Part of a small language model's weights: LayerNorm before each block.
MLP neurons of a small language model. Each row is named by its layer, matrix (up: input weights) and neuron, and shows model dimensions 192-287. Each number is 500 + 40 x the weight over its row's rms, rounded and kept within 0 to 999. Numbers have three digits each.
Before each neuron's rows, "fires on" lists the tokens most often at its 100 highest values on Wikipedia text that the model never trained on.

fires on: ",", ".", ":", " an", " $", " the"
L11.up241:465523426477503491576540542492560580507497556514534542471461485463410459533535468565493524572546507536523499500524498459544542545454487544457520498498513429487514477542477497450451570565541493462474532534487458549553521523477529475513465477527472428518519485474539438504464588519519524458

fires on: "ion", "ju", "put", "nan", " brothers", " soldiers"
L2.up600:541431588422548541559482508441458570540558581539450520495475503554466508492468499493512473504526502479479525553465447588542468445529532518609534557470466502458515489437490506541480530523485489496526469499477474504510539565525514517511535498478484511464491479518445496519431545513483479517

fires on: " Football", "est", " Fair", " Olympic", " Sport", " Motor"
L3.up472:516449534498445516497458506488579519576458516473504509461495548505430493459495408463477557540472580518458537547536471492479508474548504490458481459515525411418527502513516535488539443506445541505511512466459518523462471463468508555434499557472461419508516514469484537455488525490517450526

fires on: "s", " to", "ile", " Jordan", "as"
L10.up48:479399493491521479494516536514541525530548560557571505464485519490510490447455510466516520477490511497519471488509518504549520542535462514495482456524511569498455555413515588500467529475487489444514420523519499494469483476467459530475482581501494448465529434526488483528471548490521476428

fires on: " =", " decl", "mi", "imi", "ori"
L7.up610:548521453541475445574514553510489577518486486449455580467471565495494492526454490486464536522595405488473499527601499533568523476460453463556446481502534545507503534460488519493475526534473537454519603462474537573541466508515445518462458511523531538432500473505531542458574515489488561474

fires on: "–", "00", "-", "R"
L5.up621:515463539509528425456524516447468427496501482530459516527499504530492489561507517489510588559458489490508509511543514613498512556512504524487504418541510543446523416448397542474503519508505436548483519543476478470536495507482423513551503489505431547510463486472563465487448591406515526507

fires on: ",", " $", " (", " A"
L13.up68:476475476545519531513493533521480566494424461482478484607601496481492488502518526441544497483465539517463486568475460464437509517553542422513548439543534555487608489564514482472541483487501497507469551402474520614460448480548452504472484467476437507479501496556438459573464542517537465479

fires on: ".", " game", " move", " network", " site", " other"
L3.up405:440392501522521543507466486469495545527462513532486494519528464445491434488494489473549542495554512523435493481510517496558490534487468461612470529521432476469457531544472565504593422484524466456559535452539514556462509525473437611501468512483465527556541446443500571527403489455543522490

fires on: " every", " gene", " federal", " Democratic", " Ib", " Nor"
L2.up95:499501502485503486493430474465507510447527531549580550482495621486464575519542490492529502538484479517514433613480442457519469525473571474564540467577520492437462539554480471528490513513451428449507480459489471512544508552522479469573550494538518500469471552491466519453435493429478536535

fires on: ".", "\n", "\n\n"
L6.up335:562489438562497517461503459493588560463443515542493495519486550539487539425434493481545512505537502509471409546477506556575526511534464502545563427460469523498504525589466556441430546538526533504552527549519499479507498626510523593535511530568506533453512463535403498467531526481521487384

fires on: "\n", "\"", "\n\n", " N"
L6.up328:579500431527480494551514561490564604476420520547515472527518527472530502475502433453496528523452479552396484493514517570533534504545501516480543467511548428525484581570445515576500525511497520524479532477536465559496500554520491564546406536537550494516530457505515439482547511471571487454

fires on: ".", "\n", "\n\n"
L10.up538:555456472520434534588562485477551563471428491542449458523523495485477440517512438560559486549497466530473489489489512548488588563572412488469554505446574467406526552539484509536509548518526540447490510485460465516486533642508568564527424539542551538513489505526454521518541469478520526475

fires on: ")", " European", " Pakistan", " China", " Liberal", " Federal"
L2.up161:524511448472499509489419506531512616571481532483534499510506487435520483462536458481471520502579512456429496510525439496565534509432494560514490559446524433514519493579488534584560429513535533522547469555557534513540505504481516580559447489602468432519569522553478559519521462500458484514

fires on: ".", "\n", "|", "\n\n", " |"
L7.up194:535514470538497505532432524469499508480477534539450474511511554508469560488503481543567512565502538508459447510454549572446502504552529557519531451493491508474488516551531457498419575552536503524501548464569528495498544496517501509491539520496596535464477453501389503479578564499456474424

fires on: "st", " Dr", " rel", "dr", " dr", "at"
L7.up377:539479449544516495564522514568553547523491498389456525515418469458480495513518398480505490511516480488490467496505472493529533552604467486562469510506512507502527516523497541500468506545629453418520472497483496550512489501497577610545468469501527442472514545527452476474525518525484558476

fires on: " (", ",", " =", "ch", "hi"
L8.up341:527520497475464480537431457499500565515463487453534490545509531590456518497459452529570535505475518561466524569468556497451552490481455555462483474578541537501567521587404522445557476566427474529475573496494512471482481486456516523501495468469393541525555472572472432500494503495455566511

fires on: ".", "\n", "\n\n"
L6.up283:550502436553493527473494499495572556459471532525484488490479527501484534406464505472542517536539494516473402545482499568574532484555478518545550465461500492525556541597458534493444533533523522480566535511527516503533480671507546582507483513574508554470496446511425496472553518476517475394

fires on: "nce", " death", "ular", " Cap", " context", "put"
L2.up550:457542507547505514501530536490492509510517560470550532523489495472426582473497428460509497455451486559469530572523529481524444499500495523491527404525505559471499473563526520548443480535554504538526476474470502417512463563545491527544540422556542452443480556496558476514580522494442473461

fires on: "-", "–", ".", " $", " ."
L11.up573:544445477508563526503478502475507565496443485513485491459477479437467453582490546564455428512561478510526470521569524438561492469522524608516471528486535504483525479465550544469450521531541460494507440487476483509516532519484525526493504481486516513485476472512512512451444529505503511529

fires on: ".", " direction"
L2.up147:588457482518540506493510449528468463469493507498445525547487564428480483470486452502552588494540440577401507516530494500515521485506474504546507501464467475529454492545464523543596437473637493476568441554516528488513515566480529511480554463548505518494543483475473498477462468474470579544

fires on: " long", " Long", " climate", " great", " hard", " short"
L2.up390:558500546505515512473577568570466500528436519510557560457570502471490474473509464497503561473559506479517433522454613592492521535522521497540569419525481494484515508479461455541461537522408527459496536459411448510419521494422506508585487581481484509531480519466478516467461520495460535547